python train.py --n_layer=13 --n_head=4 --head_dim=64 --norm="layernorm" --norm_eps=1e-05 --init="normal" --lr=0.00836 --lr_mult_o=0.829 --lr_head=0.00748 --batch_tokens=[65536, 131072, 262144] --doc_mask=true --steps=4762 --dataset="wikipedia_en"
MLP neurons of a small language model. Each row is named by its layer, matrix (up: input weights) and neuron, and shows model dimensions 32-159. Each number is 500 + 50 x the weight over its row's rms, rounded and kept within 0 to 999. Numbers have three digits each.
After each neuron's rows, "fires in" lists the words (lower case) most often at its 100 highest values on Wikipedia text that the model never trained on. A number after a token or word is its count.

L4.up499:545582491559493518429514489443520423468395507476543530518458546472483581423422435550520429588485508498556454404538449433529498635432496475549512478446533429466590604447509492469474618612542515395483478568507521603514612448595439468423501467510485549488575535497534530459541440597448498580524457485457541563555443499494486467501429445460469594477416427575459560479522511438516391609575
fires in: "in" 21, "of" 17, "to" 16, "from" 14, "for" 11, "on" 10

L2.up86:562535519507436517526409514536488472515508501433586431483466578509567409464413477550463447420525577536496417528567480588535596486507495463515577489453529552567551471386508605478449436495520542441510508518461488485470572526470469523548401515594552529517429540543435525514535447422560507428548490543541559532536459489502555535476489510471472442539481426470451604421480457568462557455559
fires in: "first" 75, "second" 12

L7.up422:446608490534427505414558492519519570512506597494434520487495491505512487543460433488496393493480470600504444500550535437558452449482523519539541546487567514504553456550466579478556515512517476378360511503599575608518502492453443541430571471594478482513541561469493435511471452409420447541499542421550410568430458528524454521495529498527554554527482585486596507490521475433568527546563
fires in: "many" 24, "several" 21, "of" 11, "other" 11, "these" 6, "three" 4

L2.up32:489531474565516450454474464464510481470496440522559449443483587467586482504531527533500622439467473554590475558534423559558526508564464521448460563399542504577525493489527505502564483523456477459459521567479526387558381517517548446512528498449542394566537543569586513547431455525518472483556477537450545528415491418542444557398510478529448596590453462469515518433455530558424405498476
fires in: "that" 53, "long" 8, "focusing" 4

L7.up408:488526519502419483448469438476547466519523517488575511594455472501518483501477490436490449499568426598519652524546479463477549389381526556493550470558375434488539496498433455502484496481528504529439565569595479589481518495388526491466518472484404470431563580461464502429536499525496473496524541496494457508489550533490492555601563504502460436532553477458474436550488539500445455512526
fires in: "name" 21, "of" 10, "use" 8, "for" 7, "used" 5

L2.up415:401489429523579501504470428528585529542480620523404456464488436455540554496412548449510541505479453505447571438412609496484398469537452395484565501559670595480380497540560524443522387440549485508579461490476483490507493601548489509561499478482540553501474478382528546458468532438542591447564502585569465520515614430566462476499505527481545576548536525432539540434521567489469511462534
fires in: "the" 60, "adhesion" 4

L7.up179:542493552547376510454513504428459462453516558474487552488543576489552587487531463514456442541493429456573429519451536579422480487496431443545391441466566532461494549507515448513403466587475527485444486533539602528476579454479486443470521433430489559518464489485483554459553498527425477521400586459476537501566575370579501456540507468556534580500553416486490481540497525508551617492551
fires in: "as" 50

L4.up309:552539478529481467516510550457560475515485480542464431511560544531566565426437525422547460534502505491458567500496497446596424504482443548459429494570523574454475561566576533448493554592454496415548515441511513448489503489513520509513503525450478544525499490456512577470582465475423557543507527581557606552450464530437427579549536474498515527480388370496459537477474384549556557448465
fires in: "high" 25, "low" 14, "higher" 5, "lower" 4, "abdullahi" 4, "sharqiya" 4

L5.up101:472554473503493513520514530468415438501486466547518537487462491478467567479509471460540456537497521495608413440542456440487449540510563453485457477539602561497513619533469533478528471443550570427457594511525444531501570501469599437493515476547406545562583396647562463584399511463383451545520489461509486544538541521590435416525509534458444606433425572526522414446439484513465482557532
fires in: "the" 27, "and" 17, "career" 6

L7.up442:430586470569466429557544536488518433526490464552550523471404490539496544514407456563481523604490537536451473481495556502499423524497462506462513444476532483543606475629508487502493503509517529529419502440547603568424465510466439444423526508541516526515569581461492507407485528539418468458374434480531459541437461513498486558472519524589478455503427555500503497552585488503510446438578
fires in: "s" 61, "the" 21, "of" 5, "his" 4, "and" 4

L9.up179:468409514522525556456464515472514513539414510545350511492503468463578420428509554442508615449524547429440453472449525446419451516495511495446516567533504412507463477433529559434485520466491518547506440451395520497555475428613489509568517433461449439548513545449610497561421546522489549485573492553467415415491485479504502428502517635442539467630518443531522589506442453610384402525443
fires in: "the" 19, "north" 12, "west" 9, "east" 8, "south" 7, "s" 5

L6.up195:456456597450463413508456489605397535498490564559531503554515500442496508470440564571530524462462511434468422382468548472512471512483447451502503520560505479525524502505496457507472492480572415402525463545472481488455443512520444486519599450466437442504494543444482531516506547483417452547524453486511551498491543428499455434628546470489483471569545421527467593443518593544503471515497
fires in: "a" 26, "was" 26, "an" 6, "also" 5, "not" 5

L9.up18:456468513593505457558500481488465525427546597525433475501530553497481521564527551536515543504461534423455514629467489457551522465497438492475575499659471495561473531456446488530467558577466481505472503494598535525522482442432431599486441464454594490435487529414482504482532471594504564629494507503516531509492499466411435497533573465504592516526474477559432523505487608486415453490512
fires in: "an" 40, "the" 14, "a" 7, "honorary" 4

L2.up438:461464464506578456437513428498474461480493533460531518501443462563428558441447498527600565453418497509539518612538600491510392472519422508494490459471450517510509509547439588485454546465506576513519539533512475504543449539462503503481476520542465472433444508487509438433500429541490440453482444460427443495478471540383535597424490517470509568513460542536569505628609403498448530539452
fires in: "the" 17, "because" 16, "all" 13, "however" 12

L2.up346:486570449521477398503391447485562480517462511526403518504530497561447491548468554532518534514479448552459505555594545502587502505614431465527598476389566517515477437433489462513547487487500465479560549526619474520538497596519493570556509540458431464454422493556492598513486407442386431562501393498520551588520475505548438552395533547536458465542443500551447515525495475478455472474523
fires in: "long" 26, "history" 14, "of" 6, "black" 4

L9.up509:504518433436545578428522529488508460558518471518521532446481535488602524514590509534518545367505561437497565567454515495537551489499569533469472496492490492514476523547502486513528499490482473479544458547482503413409546485489580462535463498466539525483521444482529581496503526444428496419534578513473608461459459605457517475462532432517538513550470342455526487491547392433504423472513
fires in: "south" 21, "north" 13, "east" 6, "over" 5, "west" 5

L5.up383:361516566491617505543460473529501522518420484438481512564544460500502509475447517439603480540514497464509308485411511490528533561462532586530591481499588544353471528481573443600541532497482505424458497485448540485479551536533509487432513410476472523528480501536425465520597530484516559519592503429472548527500478417549501471506553461493520542478468509562483552495501486477450558527483
fires in: "a" 38, "as" 13, "by" 5

L2.up200:515481455455385546527527530445524504525541500494565528529545496421472515400543471442620480470452493534516507514482559486502469437537470516501543540509508502557468614454498468476561520507600512554474529487473588512564460473446497456492460435467424522523484519533385492506461511536434500592427527507566483494459444434543445647550559506547536398482485492565544460405413524461548446588512
fires in: "his" 30, "a" 28, "with" 13, "their" 6, "her" 5

L7.up449:455404474507475549515483570536576581486476492570495529533460541507559462400438515444479546520526479523474540495513553501480469446421529456413519512473523561456508509544393520518478502534413506463423478575523507513487508452470462482563504518497519437469544577579432485550447478449408431505520583527463487416570514551554536527495514447477474475468450538510439524504578415481536426495521
fires in: "the" 32, "of" 22, "most" 7, "twenty" 5, "thirty" 4

L2.up382:502436493510500579515472415513405565418529475519537439527483404506466530512424448415631462475502503532416457437515514519595396458560488510385423426614557559446571573503477497519456479501555541516490491506495498529514505507480539545433537402541536508493475432478472475509538522463443458559545413494533578569502469638536486487481567479511498631605489573492584481500404444388562479473526
fires in: "the" 20, "all" 15, "no" 10, "in" 5, "hill" 4

L9.up483:474361477433512491487541466488410565566540513517435674411574547526504452529501485394457479476566522486490449526444573522447467531520395521481521608556516517475465465470475470448497501494523480417393431481456536518515535482533492497555520426549530393518484461476449565553490647462495448499578571575486483512522496555522502483446600465552536454480534476555491535444504518475511471437527
fires in: "the" 58

L2.up205:471425542474585531480493504496472507499531512477504487516504521373483491524504527509481501497543537474481614518579551437466512410473468508447538477588460522547493530578481506503537468503445557567564509630478588395436483518419451460580458511474533588526488467447483591540458549560531489486485461446501465458488576616537532465484552468459492490569502452470532520479559567512543503556570
fires in: "an" 26, "each" 14, "one" 13, "another" 4, "per" 4, "everybody" 4

L9.up339:418493500581450465397454499583524492426485539467470514602497510527489541557477528568503473431537541479505459557518421467604457519502437462459483464574440494482484497533542423515577512530649577451444506498547552534566463531546544474462425543480540547616591527518484473500466596551388454473503535511515507509489438465425512502385466509523544633501466475443491397352460564487454545542425
fires in: "after" 32, "and" 23, "when" 8, "under" 4

L4.up236:536546414475555666501518505436448525602469432515511446537518416447564507473451572389480521514437451485490452504483541512536575499587536494591446429465494489465549439526460560505426574470556529533420450461546407511472566486466491558519441503532508590495516418508459438382594406509478522545529476504468439500602492584551545480463465451561602417523553608442515458523505475507541472537463
fires in: "i" 49, "ifpi" 6, "iowa" 6, "if" 5, "illinois" 5

L9.up93:558355518499456442599518485532457568535473505535450589474430390479450527457545509461549514430562642560485423464501557514479449464546383522457474526532533508482511618414482491518501423537467482515525396412463572491560501538479413448515618518439538508468560552528499543554403472550435555408594521497469582506478523489427544482541493550524492464538498527490498507474475568557481557511478
fires in: "the" 88, "a" 9

L9.up437:511539476551556484495517454441561448454502456468458484451559454526483597579480463570564511495472431489422492507533588492417458487481462548455467436512455547446553536486513444393454483490594433396476441522545545454480488582509426444447402588487488543480540467624478521468390521477455585415464624518418493460479555501423512474537536493483527507528570508550465548515481535616422534457542
fires in: "this" 36, "that" 20, "such" 7, "same" 7, "the" 6

L5.up425:452486498477500388390502487419518485452600464470466487526510457540530549477526538522500433569479485449532547523541450475518527463445536522521445498507495508553513630531497499538492532573534559523495523503513495493479492534517560467508544558501485580523489481533551529552437482510530392492529531467521395552496476437446497566519462578508579517456422481550592438559549458465611510372560
fires in: "where" 24, "died" 15, "as" 12, "place" 6

L7.up473:427564372418469559441485452454541558572570567627550518495471472482589554539469538413520575450471414601535419556489542504464522441530431473462481487461490498525548582535471529460502516467524503515516456520513541510557478406440398472464506497601519447448499504574450514533430494533452530594490512460460516494510433569455491524494569559545453474548588472564519506568518423568480481569581
fires in: "this" 40, "that" 8, "if" 4

L9.up28:550486521446422545430418489512512567473516499511478555527472505517435476423522518587482554420437507578563412497574489521471547645529524511473476406537430577579476537453473444502444560448501521505471412518626525475568460429521526522496479460528494501458492451449501532547497421499530459569470486517411518462552546405499455548498528469471513549514534495495591510445602423478514626561556
fires in: "would" 27, "to" 25, "will" 13, "could" 6, "i" 5, "not" 5

L2.up366:478655513521585494502492519537513544565466416548461405492512464529481525514485405549584439558422522458459418464538489487463537500523492432492511483462437472528558503537468536486521605524474476556574448467363409470535488572522518481484566557472549487543505525513491500447540630480476483556446457465423578425479413495428522534499491500531526549479552561594482577557453479528470557487473
fires in: "be" 29, "not" 20, "never" 6, "get" 5

L6.up58:574475527479506525477501536433523572492450518562540405371487522578589444432472416480495502427434467493467585505507502461554505470514545525471483538522535447534515447471508490648562505530518613574511491511601562485520445506535484433501554449576426476459557525578467545483460444484510510551470479502482508632549502495551425536431553515482515501462511509441474465516466476491610469492513
fires in: "a" 50, "fakhr" 5

L2.up159:534587489474598444496544485504436561485573448479537434527539572430430573509557488512500432436477535485499516458495469519505510447545459515535509523494572443556439549463432517534487463415460433490517493490470528540547517426497457504482438558451565477521500441497505415456397535490452487608541367541570491466441500487607477457436477494530518558541494485547489513498443449426494471520516
fires in: "this" 30, "a" 20, "in" 12, "an" 11, "on" 7, "the" 6

L4.up238:459525434457595474510451475503537446422485466381559524493541442493520600488542573400527450460502441534540514553471446460543532432443511397531522474444453424493522499559563505438528465499511486577530433453553532553497516546536494575456432443471525565483511473469480479599502483561567473530479554447510505464525516521477478461512507485399535547476519560548524512522407457499513399507508
fires in: "the" 31, "during" 9, "from" 8, "by" 8, "to" 6, "at" 6

L7.up304:512455545475567559515443564422506633624477515556506524485426514529450464460427447564524541427432494521553496483520512476547616461474553447524515456445540491527481512565423508562464578520537518395460548573589440403518559509560490514560497495584505470468505433541437469425498452443495516515464501411542532541518533578446432506430601486506422553549465464440571510514556450486476554503443
fires in: "i" 38, "one" 9, "you" 8, "if" 4

L2.up433:466478525479490487543500485529485525525521477589525549531475497530424541463437453433499452515515529421495509571620476567465518504450556553479464450511522394506471503513559531556568495506459531469472447490518388465463477562453581529397523476527486548489569536422503495487473485461504379494433517473471473428477474542559433561466486462508476582528524478507450575497456392601529579587575
fires in: "in" 63, "institut" 4

L2.up230:481473470473532482468513553556492441496442505504554530546523564426541474532508525528532582477521473506581438542514505430529523406494546604511507518526488457545381507515611550545501509512504576496480483554337581544490501468555489489519578458586436476523468480505555452549499511519533506439516568431539519495439407498484527527374442547463515541507524510491453549495492522550470541468473
fires in: "north" 27, "south" 18, "east" 16, "upper" 13, "west" 9, "top" 4

L6.up407:420502538474560479477519419523421521588449531535553479623484480554546554545635576425485562565511530574451515463535488510486542494444385559486584480559475535440431545480498510520589551489429557467511419525468577461504517555524493537327520443456519463469443528502518601502445539537557471501597542564528410387509499482497469400507521534489432461509487402536566499608495556502504466517499
fires in: "an" 36, "only" 12, "more" 6, "a" 5, "s" 4

L5.up322:508472540575452574491521414521485418498546445465409508502522513470519435425576505488501459516518496522464510545524497498556401566470511480519616549571514501493516467554538437460523495521552485584462385553534503468484434542507537539551488450612461557512524500514525607503528543495422517459497487448544494543494505614484507541487563543408473501507490457447559529508493436548492483419498
fires in: "the" 56, "loharu" 4

L5.up45:448526441410528496455548459536596482507508543471485446496473494438571524458516426465533556505488507498517490576560525391519516432598533544558561512459509466492505436488545579549417452491535572511551485504591479525423535532538555438483546498565464465515526478484591534412438597518483425558562504561541463463498500502551504524564503509484517582500493493401619445486452433474510482439602
fires in: "near" 22, "of" 16, "in" 14, "to" 10, "outside" 4

L9.up342:496453551520405527512548463424467520516580376443424480449484452510554483524518563524480546460430468534503449484434530471540544478422500455435501501580494505513533497483527434582509533449521543511539438448454545421553471567510511521568482465541417491458442501505463496496511485480418548437581494480517402581532647500558528500519570556536414476607449414464554497479536476570428529505489
fires in: "as" 82

L7.up434:572510519541555502495506455573504547589418494623637504486475525510458503522462516577552512465477520561501521541545445453556528489522459471508531541461542437505488525503512451479456487514570507520510534618428546578553516485463512522518470402501482524604447497407529469425476431478469520566530505443584487561445431468469390579511536524436502426444451430474544539582539545429552497388493
fires in: "a" 91

L6.up448:476540499408569451497500442586626581513549505508454506598470492481532461483568469637540508523474472516513512490531466475543556574530503589511482442505538489523508447476478499532498517502484551517494424466559506421469496449510528519535452522526454446492473443506423488496451408566445341569490495519510537530459512410533551534409520476467456585549516527447457424456507528501451566473511
fires in: "to" 95

L2.up494:564583466546592415495496560459506487491411528408574437408492547460505571501500538572550491454515504571516548582535479542506490516495500431552494610476501475509418469539504487502511503574502533509561513465456478470512466454456592473497506500515465489441521501423540508506467454440469520478514534514585449465453537500439447464448554487513519465541554629433448461505469541506575502604564
fires in: "on" 32, "during" 26, "help" 4, "the" 4

L6.up135:446482452494552493560459575425426400495547426447469474424493516473429459522524554498547499445468484532421513500489548464496532491481454509559505421494540511473446562488492601481446463422543448579490584514511491536477545529516566508492516453474466430511437568512430466615384503582521571548593479494527545515486495510581501535516517395466468499486522537508514546481532413513435489486537
fires in: "in" 60, "for" 4

L2.up428:515527513485529517475531495495553516535444524426484498536516516440485482404503415445551453523540492536456482500452480448506429519534522463454451440502473466633475589455514506561390514513563573486517492511543543530489450531502469592489551497518422500574501486502504560540512504464482561544553497522541521488549437586447586493578510455423418518467550487438469419488607457494411537456502
fires in: "high" 23, "low" 12, "lower" 7, "higher" 6, "widely" 6

L9.up132:433478513606538624524571493489582517534480491626446546498562467506539459452515498496512401506568503495463552524561409495529380490518444497528511505512501520447506470505494607526539483493534568394471514568554492454537483453440404575490549416513510611493498575567482530550397393428396500511395522453479559435519466510504563501545418485512503534529455496483457490493520440411521552498522
fires in: "the" 45, "three" 4, "conference" 4

L5.up135:477466599585530462485518462402464485579441566518507468435425476555456440497503491490499504453549503542600407510561497475559448485431512522489548560507504468544518570519649492507560477532569682515491476536535497524557531494481480478446472410368515560493451534488505528538490452465498520503591499475496434562396503477418510599377576416512483533522504467479581489540459512484565495469473
fires in: "a" 65

L2.up374:571484581490555553494540471396536489513451449475487476557447405519528490445493514433576524512511462454478460471527469492482478425470606533478503432503461561465438534615451563476458498436551461515489466417445522525601482541491486462528448483589573495593578461543567446503538487501427534540487498522499492553502537530423480506435452530481453395554503546463589575577588423490515456473408
fires in: "i" 48, "if" 7, "iowa" 6, "iulia" 4

L2.up143:539370527513500447493477583559485539538503495484570545537470443472451426489515470495551461410484576519461529459566524428599459451620577458486422512559452513531455515558364577506493485551612515547456515604610529404497426516484528566450513416415492510516462492557456562515530564394394564540499470459451523500442543457462616488511565547500407512544529448460476414518447570513497480490517
fires in: "but" 32, "with" 7, "under" 6, "side" 6, "part" 6

L7.up295:430476557536375485443449440467490508548512520493524447540461532505580469538435453440473419528443544601497543435401476535513556527470404452533586468454606545593450515476449358510420534554456513458457465402578491416477487487480461487517568422446517577405531517520441523527460459526580482499504479508433460502560511430487521408469495469566463527465440533529489539529531472553508532570518
fires in: "as" 45, "when" 8

L2.up210:458500516485469564441505529382508635514590494550488480503477503547461461497446442500529502579402551435396472529493531543517444425440554511498519569607435413565544520485390558528529493437482506478559450492422377527470437470466489512537521467467505400508467421573480484464568467522550522455436493438514553503487508597507586547545540540467534496460425549418540440524518441518464576556522
fires in: "final" 19, "york" 18, "angeles" 14, "finals" 4

L4.up290:488525591507443529516499460434487577416557467450514558524410590464507492374474521485466411486558519509412455462453556476537474355483499566530550615463547490467454547446497433526390405487468497561475614521507460458530530550466529549423441505491514503495454539501402471569511456461494480564556492398504539474502569527485445496612629378472531512441460445463445502493512498499529457470392
fires in: "as" 20, "a" 14, "vice" 8, "the" 6, "under" 5, "fakhr" 5

L2.up271:531513518606465417463480407519531496447531472388530438533452490404523509509510502532501409452498488457491538478433488537583536472462463485496499550515488466545529561448458599546556548575562480521603474496502598505488512498568535557484549523533507517469515436461452532445503500620473552589648550636517462507536557499477456510464466455462446503471472477448471513524436569385417457484534
fires in: "and" 39, "of" 29, "e" 6, "after" 5, "during" 4

L9.up183:532553520494537464430594460487441461562491501491447522510568540567430496445445581506548543516442484535430410453531471505580473454466415600476506542494520470481553506568466565506486635511453432486452425502463497593576484478554480428461524509463599557537447601433440540548498486560482474516426518464495498476480432512448514513499556486446561409463520552460478426403475482592560466524535
fires in: "a" 12, "was" 10, "has" 10, "is" 10, "been" 8

L6.up111:509516433443495524426465412459526569515453494554520494514463536461568419538437518575472440498506523440472375482488530434575527482496490522515450518439477480517522499491493488460388584516542502458513431470479415504445524464469534556517561580489432545517372482445458467568562494504457477495547507520519397477513519546513449388583446376512531523452507526482455572509441575514510460458492
fires in: "being" 19, "been" 16, "be" 7, "were" 6, "was" 6, "s" 5

L6.up133:508434499526568498495440497549482568489452513507518521464504459531509453511539528565525436439404575456513493477480477465504604478538474518460479468489456453563445527419404450469464511430417515489462545584553606500460484558577409439546438510512425540449453430552491536402504469554558428530523506470501493411468516413434509532504522549511440524437535473467486448424592532466489559515483
fires in: "to" 73, "not" 10, "ll" 5

L2.up144:542444535572477532516465497451486454550551569521586549507566529497540631490575564530520531560488535481569487424559453555449382527509566507478446479419387481583442547490510460458506484509461498470473569433511409485574592517421620501393524510464470502547455482478503530516431470474467427514504489469522450515427598469589477506498507442437617597484561472514553520481443393490431539481414
fires in: "on" 45, "below" 9, "from" 7, "above" 5

L4.up1:538503426472500455539543472568425569516430511523471440544511490490614549470622470453506510536531519542459563537504503520513456443545454511429485533492534394491476523500496528493435431542488439519576506563513402527474535511495515609505560570504562470465480519553493468591429511508512396538566510600557451530572478544545475591506431474461548426475444528490387484519529447472632473487479
fires in: "a" 36, "an" 8, "w" 7, "the" 4, "died" 4

L2.up335:513444505525536444425519412474492557471546418565537521508488411493541480540475504512499467588507473464474526398545486477570485582520472485578477460503556593508499546536541556433575439457476471465522483445509492505471494620440434516480586468506560472495534435493454560499499544402435466461540549479539429481446531610513524449546526597515523571544510558467549647477526497555531558420552
fires in: "the" 24, "early" 9, "mid" 7, "late" 7, "never" 5

L7.up125:493601569505466522509482520455570549626513437527418438508449550446471510481489416526514427586437520606474544519476433418479514470520446479411430533472474602525529532513446539489526457522556430530477556542474534480527565506429521376498507506482543508483438580357458546538466470574500581501435413468531552470510522520500528544536501486457479503522565542438498568586553484499494583477419
fires in: "was" 47, "be" 8, "been" 7

L4.up165:496532571481524414515490513539544421412509424598500484460551511450470570484495588551584455501490565340546472531607440445605535517448503487575468557503509500499577510525507502390548533597464517525495387494455464436456497482459492550517516402549484463514436451539469510397490527483425456522529625466551483432495526468553390514416504526530502529592516413591488622517447495457455431513399
fires in: "east" 20, "north" 15, "late" 8, "south" 6, "west" 5, "southwest" 4

L2.up502:540524394499589560377569486559453481459419370491567498460576481400536599454471519518545480549540492483457431560491451501491497549493373467468448459418499481434521607494520525505599569550395473398464512489565540542509518477565509487433538427507539432550487589448561538543476579486427570510558465528433523545501523523497532504518439469486578568498477455465398477547483516489487445526563
fires in: "the" 21, "during" 14, "against" 10, "of" 9, "without" 8, "from" 6

L2.up299:531581458483432399532572489580480422498476490450474487556486493404532559400464432542501533550544511478547446510550497427523511525419516422589587461446582433512471551560584551507486535541492532482536430499428563619550477496553391405557526538521517504578561496460593529419488419503470547522581461464561467419465540520546553516484514467419541516554467482517592497531524463506507567381513
fires in: "at" 16, "alpha" 10, "of" 9, "on" 9, "van" 8, "vanessa" 4

L2.up232:605572585487474508498595446467487539469383458551553392571489442429442477473487538464531523537578535559484524508536479474603485565514528615481489421579480467483547531466532494441582538597473471462536501444461439531556538502465487552564586480399499514529555566529455552452472403469452493462504573612478511467562579550519507443486484500393486572541534408469554517422519493529494476539611
fires in: "more" 33, "very" 17, "less" 8, "particularly" 6, "highly" 5, "closely" 5

L9.up412:530518512538416461505505442491560522462439505596472572503464520487491568478520514446533522501422446519488475414501475542459508530502435486486486445583448434565547594389525446466506488534502514595592534499468521585595412568506530498491436483546500587503481561454548485525532495467486531462501494535560642452434478490503478504518439489464505537431407529455514615435480501475485492460633
fires in: "the" 33, "for" 18, "to" 7, "of" 6, "on" 5, "about" 5

L6.up468:474489534498453461468429497457538467486489459561576486524587551517512346500463570463506488546504496460478473486453562466485578498529444553489394624464498498520438435396641556498543449485489522434520577503500592477544532620456607434462430468469442545510477413481426441460446460490498435506529577513485563489506469473450497550493558493491441585553479590548479532515581432597438497520485
fires in: "that" 75

L2.up376:550455414536428476441598520460521518382449565470539488489397460551509534468512507437534504474529513518520528542432558380449524480503477473434518472552497343519460596406518452490567569524416563504554440418450600524492550496525450523499569469513470462571476567479401530570446514501399471456476456577503434555498491439554527505484524543556463434479518537534514464462413465593504444500475
fires in: "his" 47, "her" 24, "your" 8, "my" 6

L2.up504:444654478475395540459529464576501572539503487451492550541525516459491573550411479444526566506552576556574490444504564482375508477472451537524490493457539462500521527471588501518417452520469486429547467475508585574537557600493550514452519515579455506560497516413589469423519417598435598542508562467534436430397536525500497454569455499489581533504546589465566404569493483450421502492591
fires in: "named" 23, "called" 22, "name" 18, "used" 6, "title" 4

L2.up391:463466504522494591494522537491429495472491537460572589610475507455496474449446466573546511514435513473456491432511513559529479414484535524548441450620470535469476442480409473547406445519512533435502512479511451492580463463506540541598481353563518449408598512563470498494498508581513573475501534483440504538488506564527616466387442528478512480473491547481510560498514556450520538492414
fires in: "york" 20, "angeles" 18, "tokyo" 9, "boston" 8

L2.up72:527531556503456491567524497509485501413432412472471564548613476558572488437427479547494557456500489473586446531537547442547525427490457457493500532389441419561459484472506594500484483488464554372500506504553551572486484531475437492573485496435514479559427503468487552477446389489405463507481512463467470523509541515523482565489474570458509454571436448425575538517554548410478548456569
fires in: "de" 30, "deaf" 8, "la" 6, "dehradun" 6, "deluca" 4

L9.up501:445528495543549415494559604537579498489519438536516444551486537500527535457486365445478525549480404480443497421529464441539528460510461470394478412443560515550516470502518478467471520524488575546603521497483536552461443533475521521441388546552493573598463449473476483562397550481473461544503492515503491542514438447480489509570461505528454569419523479538534459501511511452463495535420
fires in: "in" 44, "s" 8, "ft" 4

L2.up285:573547571564511357535447527493485503532523530525538532398520461518522565505469534349573605573534461426564550469510419412500489481470490441527534580445447476515415476517435495544551488566544541483586535498469568469441531548473517404496499521551506439576495488491606544438488414433465529529482554483537507633473514496541442479493506510483406546453587464480455507480464506459496369405499
fires in: "on" 67, "january" 10

L9.up49:471521467426414380483543524457558439475518482521524588419531479415489518452501619491560541462474497466442554470485517508550702465435482498459490537526461411521520566472523512526590507539442504573505518519505624529507534500440506500429499446558420446449462517587511451552511546489433451511543525541513467598422515470425525511461516512380484542498503460460564471498482436472485487523466
fires in: "the" 22, "from" 11, "with" 5, "upon" 4, "such" 4, "s" 4

L2.up35:457472418500495513498424396514445454546429467434598465491558496502545458445500452477527469505521536546526528606476514452511509400490497465480495507497490516619413457463465533479546439431434500544509435499413471389488552535529527522526474437532428537561452540489484512520526478490513486522518503453523478527557533460509503564511437423550658532557504557523528450526500500485431541386471
fires in: "both" 49, "all" 9, "between" 6

L9.up312:486445476532449444536533393528440424435498575548461483526601584583515492589417506552489387451505475494592462526493524439499458543519506504475538506493537548434402410447490570494510394482484523520454495490467531527527521537485533506501472461555507421540430522462578571452551565535451464511495519527527628545487458461500541451504489563508575484524521464471439492483494566507429498442514
fires in: "the" 55, "and" 9

L2.up367:481444463480566504487500514429562494492434544434536518550483427418498543502488554506516543422592529515594398554579439507411456452500482488454494521570529507518530479434560539518538550477450516488523539515529599523482587418504611491416542429559519565478601538535557549439480530420420490540537623416522557557455468471469567507517456451542507604444557469534470480461456463546560554505533
fires in: "under" 18, "over" 14, "within" 8, "a" 6, "the" 6, "on" 4

L7.up266:473445451537529483585399490418485486454501482535531443538519534463544496476386551444533510542469469464410419515487503578496527508509446468524487561619537453456576503524544453530428459512473389527547468497500441496514595535548484552551444536507550517517451548629648476523442605414541455580480576587516551532569499545483449462485477571512616515469419394456547546463554501557465498467473
fires in: "a" 30, "first" 13, "iulia" 4, "an" 4

L2.up106:449505500526484527530477487544504486516529518530505517491518349545492570559497547522489423449521556412466508539512469553460537442522469476427467550505452610549502472521589469441519454570508437498556548401476446500449486525410512609503492437379574503455450584493481595632460491485567471428476496473530607456443470481446537580421608515485527480511505520476459571495500400491484573459571
fires in: "the" 36, "since" 16, "after" 12, "following" 10, "before" 7, "during" 4